python train.py --d_mlp=3072 --attn_scale=0.0884 --init_std_up=0.0166 --init_std_down=0.0 --lr_head=0.00372 --warmup_steps=232 --decay_shape="linear" --batch_tokens=131072 --doc_mask=true
MLP neurons of a small language model. Each row is named by its layer, matrix (up: input weights) and neuron, and shows model dimensions 48-239. Each number is 500 + 50 x the weight over its row's rms, rounded and kept within 0 to 999. Numbers have three digits each.
A block is one neuron, or neurons of one layer that tend to fire together. After each block is what it responds to, as a language model described it from the Wikipedia text at the highest values.

L2.up1915:524481580556491571507536544508462407435460565510412561478500498588489448548487486468412509561571562425457445544553461413434513424496479427486429525516491524483422437474535449548429506509491555470412620482519546531500621400501437478502519531497534539543484451490440493543432510473439484593530518533460557503499549554511535478473625515473519500522558451559498485443476510586569401466551452450471495525488526481471488565479551503454529600542544585504431523557529614427458523516461521480476472486435528506457515501553605561476508523544505461537499557515417546422541478454457489516
Responds to: Final pieces that close a word or phrase before punctuation: noun suffixes (mortification, unification, distortion), closing year digits in ranges (1937–1941), and "times" or "years".

L5.up356:467416539429427552516491490554509466436485552439532521520543542565502419485500452506512446520571532496459439433463513513529573402519451516511513553434523484626498524430559501499444466446499525466458488560482494474421597447494544522499548539555478531494516441456381447472586526480517516524439376480545510532495497481565521531439500442416515439455493495558504458497501456600490481452508423520536539421564484558499553601526541482498461543416511469514490543504528501494531511530491501513503455481470467419434541474513544478545506471604468533485525507444469437536537576465591498454
L5.up483:588448530441542554595404501518433458489562482500404525494519539491520450512623533472552514509601512495444495576460511555504550422486474394501470429552454443501550501406526484482507481509475465448442479467429498505490479501612577466592439515511439412603365493610524565509432486388494588513478558450525462397457505538494566501499485422530444413494439511553528500540558514509503504544503527484576490501516425566436489516498412552437449522465575479437562389470456603482440511553478483535531429539548491569433484499499553474619577493554454596478550546510497540485529461554604515477
L5.up926:638541467484436539609436536586475473463516577537486543497485535567567519458429530462458534528470500413517476430456497443507473443516474489457490431528413576470476449524425471531416547509489555528502542511470519453530467531577441561469496556482417508558532493490452419434455473466575441421514617424491602471526515513517474557506536567446537361430593597417433547440507501475440485470399498576517528525524511413441567461454527523478511506550555516461505525531491603493524451499437462527483591497461508606529537580437627459555579425506523526566449530507407494510507521526476520521
L5.up1236:471452536487470480504468390464481507409524587478541576533535474539415384450505554513523586543591469496576504479605559491463526493515481496472487432447405454527537468488532547438390536443444528450443494523520578495528502540560487489514518506533437484557431556448530446450537470502513528488452537454453542475405498526491466549529540508495469476566511527492486476495489544502495587448509530515479640553499474495447549492379502480472529435493444520530406535511530581492456441516472574541569545437511487559446515414525553569470640477530499483565503545485444512494526498488434568495
Responds to: Nouns or word pieces that modify or complete a compound or institutional name, like Traction Company, printing plant, and car salesman; sometimes numbers in tables.

L5.up755:559489519581418538471540489477551491431444547478509439498561510546484444493493540605503506523580499516502387429487534491578398571479534478528493502440590468541603433604550493457427461542484518492556507475484533470476542459434466552529515477406458382501488390501500444553455492517456524525528483459581549482396531468420473567553516508482503618583524524511420444486420527478487513519494512448561549517542473586366559522429507507616516506492444589448525473502536591567447558553445492480512464463472439548463531492431458536486565485500558539550532493494523586491443495386473492372
L5.up1008:493499428433429561432487494547571509495510536476392528437405535572543428516530527472401428569470493574498529493463462560501435499479541479496494513490484491526441449468441458492474504588496489512570491523534464457499447456493500484511583537453491411561497526573561446383593543467394469538438541421508548494446544477475460501528520406430517529539506587537510495523526418501461487439410585408589509453474476516448480618537504504487563524517371502424480512493429557482548551568526551513519507461467442494524475476469461506529561495420482495515436546498507508564509442436485463484
L5.up2159:592480500498487466444449434442507566436606548520527484475542477551585469477524560504554549543413465548551548419449437504503429490457461518559494547494480515480548514493433435522437425531503512488443406519465535537397664462531471464455455505486572436543474504416528481551513470481518624450442471544547525481507551493554433466555552487450556518472496405502433426563362468447519510454437410636490485510520519585499475494489416559449428458575441492582586472525563526485529501559443533508576510490470520541526508587523472521510520480452538421561486461439514465486490497511447513467
L5.up2696:487485561480576455436385521553505550534428593491526426523538496446510464488467442541453466487459499565509554523510483445482435540481448487470522478566453561456450574658525507595541512576543560447543556515577528507613440549466468434521493542504514502489458494508471450524402478521543486479480541436571554448468531497525532491562480510518573650543378568419502593506525453589398385432519518494527558556347458452521421482467425452417487523435535400561462493435480471454395523513446477576440480458416466510488440550467509617480446481423505409464503539509459479619596525525557564568
Responds to: Early or middle word pieces of an unusual proper name that already appeared earlier in the text, as in Dor(stenia), Bo-lot(ov), Port(noy).

L2.up1626:586526498512479566479465552514494537480546541484447554498405479481487478606531522458499596597475470456327461573479422506510433565494487476456515520539487540479500480546615500419456520435507414454557511482515467497397457471487587462493553490558510464534504571574452452567497529394578416468479564414446465570525507499453580521507437469492456450498544449557481438528468485531447473574455459579545578467435496568483550505472518549507492501470443580482478456445483533452429471486550495465478493486368527458425508462531490506507553565552495469534453600515495457506559430520605526549
Responds to: Tokens extending a just-named noun: of after nouns (size of, body of), relative which/that after commas or nouns, and mid-word pieces of names.

L3.up307:466509527501540526545505494463479504497499477400542444487466518451499436523482492488417498469624569460518429467419514560532532429488501496569454509514499486535516487568597487497486490535474585514509468510470462518479506419578497421470519521461519518434403629522476515466515449542408531543507456537636483525438521540586458501495484582405462415588454464502408465469497541570539528610544440517668512451628403503467533509487554547495481432468521389463509523501562536552498428558476498502483505547432443475471538512494484504576483452503446493493510424454439546507465488504470422429
L3.up537:530412569587477534497463503469503466505474513427528536596430540467473498503492499525494538538523557530525438534583455533484511456457539483567402501479506502567494475536424506511547522504487514432573377560498355476537544428492442588473550562407464405417470592528443566505560440526517526559472478473515465413507516570523549509466445457478422476530575527494458449504512628544610488420538524579509508414424498445474556579497480488446495554505633523490458594439535587492480385475505489460492466447533436463520511450525468530572525527477510578456477528446570477511464421507486559426
L3.up2295:644416615460503481459521480478525492535522537453647493559494600461470482484496546496530527500531442501518459545477469562564569504463479404549370411482489488499531452537591433522548506607499580508431421509508511457579517505588506540439498583500470526471415580499539431459527430463468461503488430478530458386487535572506644433536473457457420486487506529479422482488501580513579453482516477519504512394493544487495550529492465464453491491475597528566477543491477532503533540522521517467464509417491470427497545413503550521593585448453457543352482482506389467526574552577405561511
L3.up2394:497462500529501533456458476528505518474379441431535454544424513501501528506524567478464484433526524425541495508505520562514519477499490472512504436499501520535585502503504455481531507525530538513454476454449565446533513499531489473493414545540370512488469496492489468461581536541511537553441548459508509567568628518410603476458461499467499494512497494542490482487426554557488471553567460520491460426513503507451498485600417522522546508494582449557589574482487553531485427528502455499459508376445466462536512454533469511547642411509619553443503427420483481493507551466440502516
Responds to: Head nouns ending a noun phrase after a descriptive adjective or possessive, across all topics, e.g. tribal names, financial support, earned runs.

L3.up971:486480414485515524520526532502460515485553469526491525493528510530578459489465568459487465466518491525452511615400469437505575509499436437482460437443456466520532494456546401504403499552472504594439430504463465510483502497588574525492542554583570526511429577448594481568458442464487460508521505470445489507463585538530555416470444472481542412552563510581562456525535467462590429585461467467563527482406531562499478431495447521510430502489585570513550493527483520586534461507488500471533508467456425442537493393504505515516505540481454569526476586561451549501493515627542545529
L3.up1700:537539606472495517493512579482529452462466577458526479444513466548598462500538539496448478495517567515475543557499526543491387459557481485494544497517423482531590473552582481466408550452512558509533550523488421521372533550514446405491438565532439497461448402458499473480472522446504491572528576448524521467401496525393485493608485476586475486483453496501516501475471497454556403428457476507529561523456544507497501519544480578459510478511517508405523469498441529519469496514468466514591544498492442483398550443482549541522523512516498587411520498508498502508554429463485609489
L3.up2721:420537461512521467543532487522444428513531516509374462554448536503481585436555487574455485528513514418437485557443466556460582409529418457412540412536429430557509397622564414418478443563451550510422461517495548580453553518451496467513543503388571507528522488520479445495570452519461465518486502462468505504506555586533506419532545463514563432488468600647519491424515492550488447458481465507479580520508525564566465457526442476428467454428457403506476509543455451459478448513532448581467550377505478533517507350459433521522495445463486558466581394495536427543442523589478496405
L3.up2868:505506496469399438532435538502488500371527485532459447467450517443492579505538469528470487539509516442540419512482594531450505552571501473467418453360456443444419481566616495492466496481488455495499501474590439512510495566461475484521555565482444526497448490473479410611541515486525457542527468482482490492369486561441471480603580500545587492488490541624567528394558446445475494507472522461553569511475413513466504464502530486493499513510522533492585486531520489440498505563496517484433474517484493500488463398555377482490541518567495550572369591622481467487530594501482426520
Responds to: Relative pronouns and linking words (which, who, that, with) right after a noun phrase, often after a comma, as in "Hotel Somerset, which"; weaker on name pieces and heading "==" marks.

L5.up552:472457513564544514509472523530520580480454572560473517527435489512478416592495430531428463522512500497505532533521462412523582491565454453479460482523493519478477513462449577456505523486459521579464588438524597597478567575512534527529506475433457550520465502618486454604481400404552532516548434543469485494467506587405521498461543392455562539472440480555425460503487554444475455510449442436500460469490548547492485567573437551476517593537515495486422537495557573444435615520478524492512536391526483538478492495571491557448504517491478595460435496505559480606537440561530491496
L5.up729:453457517586483499452399519583512482493519549592526506473545494500533432469499421467509471512421550502443508532526487520516441478560428475473532468488509456379545557510605573460466442449474532517576557513429488569513511477467478480593504491540520460497421560486514494482543382518453572444448485449547620421474552582406523547563505488475515445529584485526484526421409407521567516493464404410484567499504525504561598470527523482437394448545610456496448440456561492541441529513468540476485503426415475487496538543524471517520487568506448471552503578564514449440509499483537505543
L5.up994:459437458419463413476445503493451428483533484427453532516439575505347545482469477545604540484511548558467535537459581467456500475510498481445402460421460481519488502461495405434476562431521577533494498504602565522508562493454463507504526495508450520484464494476546494457512521434574497477526541448473617531335516576517505414519556445478542522508439508495421517463413441455506421503445529443466571607512476568584492506471534500586554463516547538537512438483449486562560544561418490444519584451395508442548458465503443480540482492527489535533487533562450477505564508566580524538
L5.up1077:491437483586488530456483539445457461455554480437542509445468543545553487468509533586496528465489576504582521470399468486401563501474452543396455510468361520459506496514501513523591450563480558475493509515635604553520473454440430506585480389511499449533416499467418544501547423483504463458552463460497512466479559542513621520561594472519551516433502469505492379536483472566494551532453473446588545490501421481490568449417462490516516497558506461487421470551475455466502509513511549450557582507524393451562512435492443412517566528537509569571443454471582446503417400440543464517
Responds to: Relative pronouns "which" and "that" opening a clause after a noun or comma, e.g. "one of which", "products which relate", "a shirt that read".

L2.up451:496459525523468549434585542554453482476521469466473518413472477482538582547452455511485468549627384489439556514523497449509694468542487495397503495525450463512554536470503460593491466497477615555443517482543509476438591570541516431542484512493499530521537445512492470589529537496514503553522551559461542512519474540438544545476469588548546486389564466502540405425513481482506543530510446522495495543528427621478499535542523430438507488486481565431481421455337506501540524506452446527460544447463517499511526517492450514560506436527427454548391558537512402501499512526588548417
Responds to: Inner pieces of proper names, mostly surnames and species or place names, plus "of"/"New" inside multiword names such as Goebbels, McAvoy, Los Angeles.

L3.up1433:578442461582551431512456587474546503483630435435490419502545546473533470460468412476486538495510514490565572477462500434464502488429520479469538534468541524472479427526607527477359475463496587599515545539504582475536578535566422521526504455467481467416486502509519537634474545476492543461526430473511582557519644499517521495473512438521514487476573516560407482502409533547461448452481513554533415423556550506600586465472388565435552509505565469478542516527479489501538475503472462538497472455456497483505575443531412584409427496589545472534447554535520592522560502518440464475
L3.up2424:546563566523457434513473510437473480489555544525470580490493414446482512487538461501442514540638495542501433516463497441498431525590493445514567507450563519576517431522514433393433530525535469527475488499562462483539427451556422514427582461412515486538415515449471435561491420473521482552436544444380512513539550572453551503414587487516541503466593494557466471473623474517522482572486540561542462477446567520505659424415472497512393491561494530551661551505484534421423560569455416579472542474476524528492506539556497535537433532525474551411508532577461460533438524588478569401
L3.up2485:523514458437582616427560526520414484461514428458497510500511501498532468527540574494440520496555476563582568346595554435520579504477532511532500539511492516467532511564489511457575430559539545530503467520481473536548488416540522448458509517420437393529444517432487533600423482464471548529523455552534538502494507474555553527511528425486505483474534485496529504528536513573541550479514534484447535507383464511567536506433470490366442495517502520470565515464499518498550409584455569604465509440443423499391543468485494605519520527513485422518350458517511499439515554444431524446
L3.up2837:493396550481503424436434484541455496522587510461392500607519504494498486545459519529447513507628446481435566397491572470507424524460489480569500537487536518469543454476487525520548499441593496488505536555479531504523506390655443540415498497458480568492508521552568514482477574544531456571534532474470539513420493494501559474468535483480479492444513487542451438499497490440456468515510510555570485470485641573630514512486524505487525542612488532621609512481508515490515440542442514492435554577467518462483491495538465445457476539505514485415478518642468502503474477503489568462
Responds to: Continuation pieces inside proper nouns, mostly surnames, places and taxa in lists or sports records, e.g. Cle-id-ion, Gro-uch-y, Over-mar-s.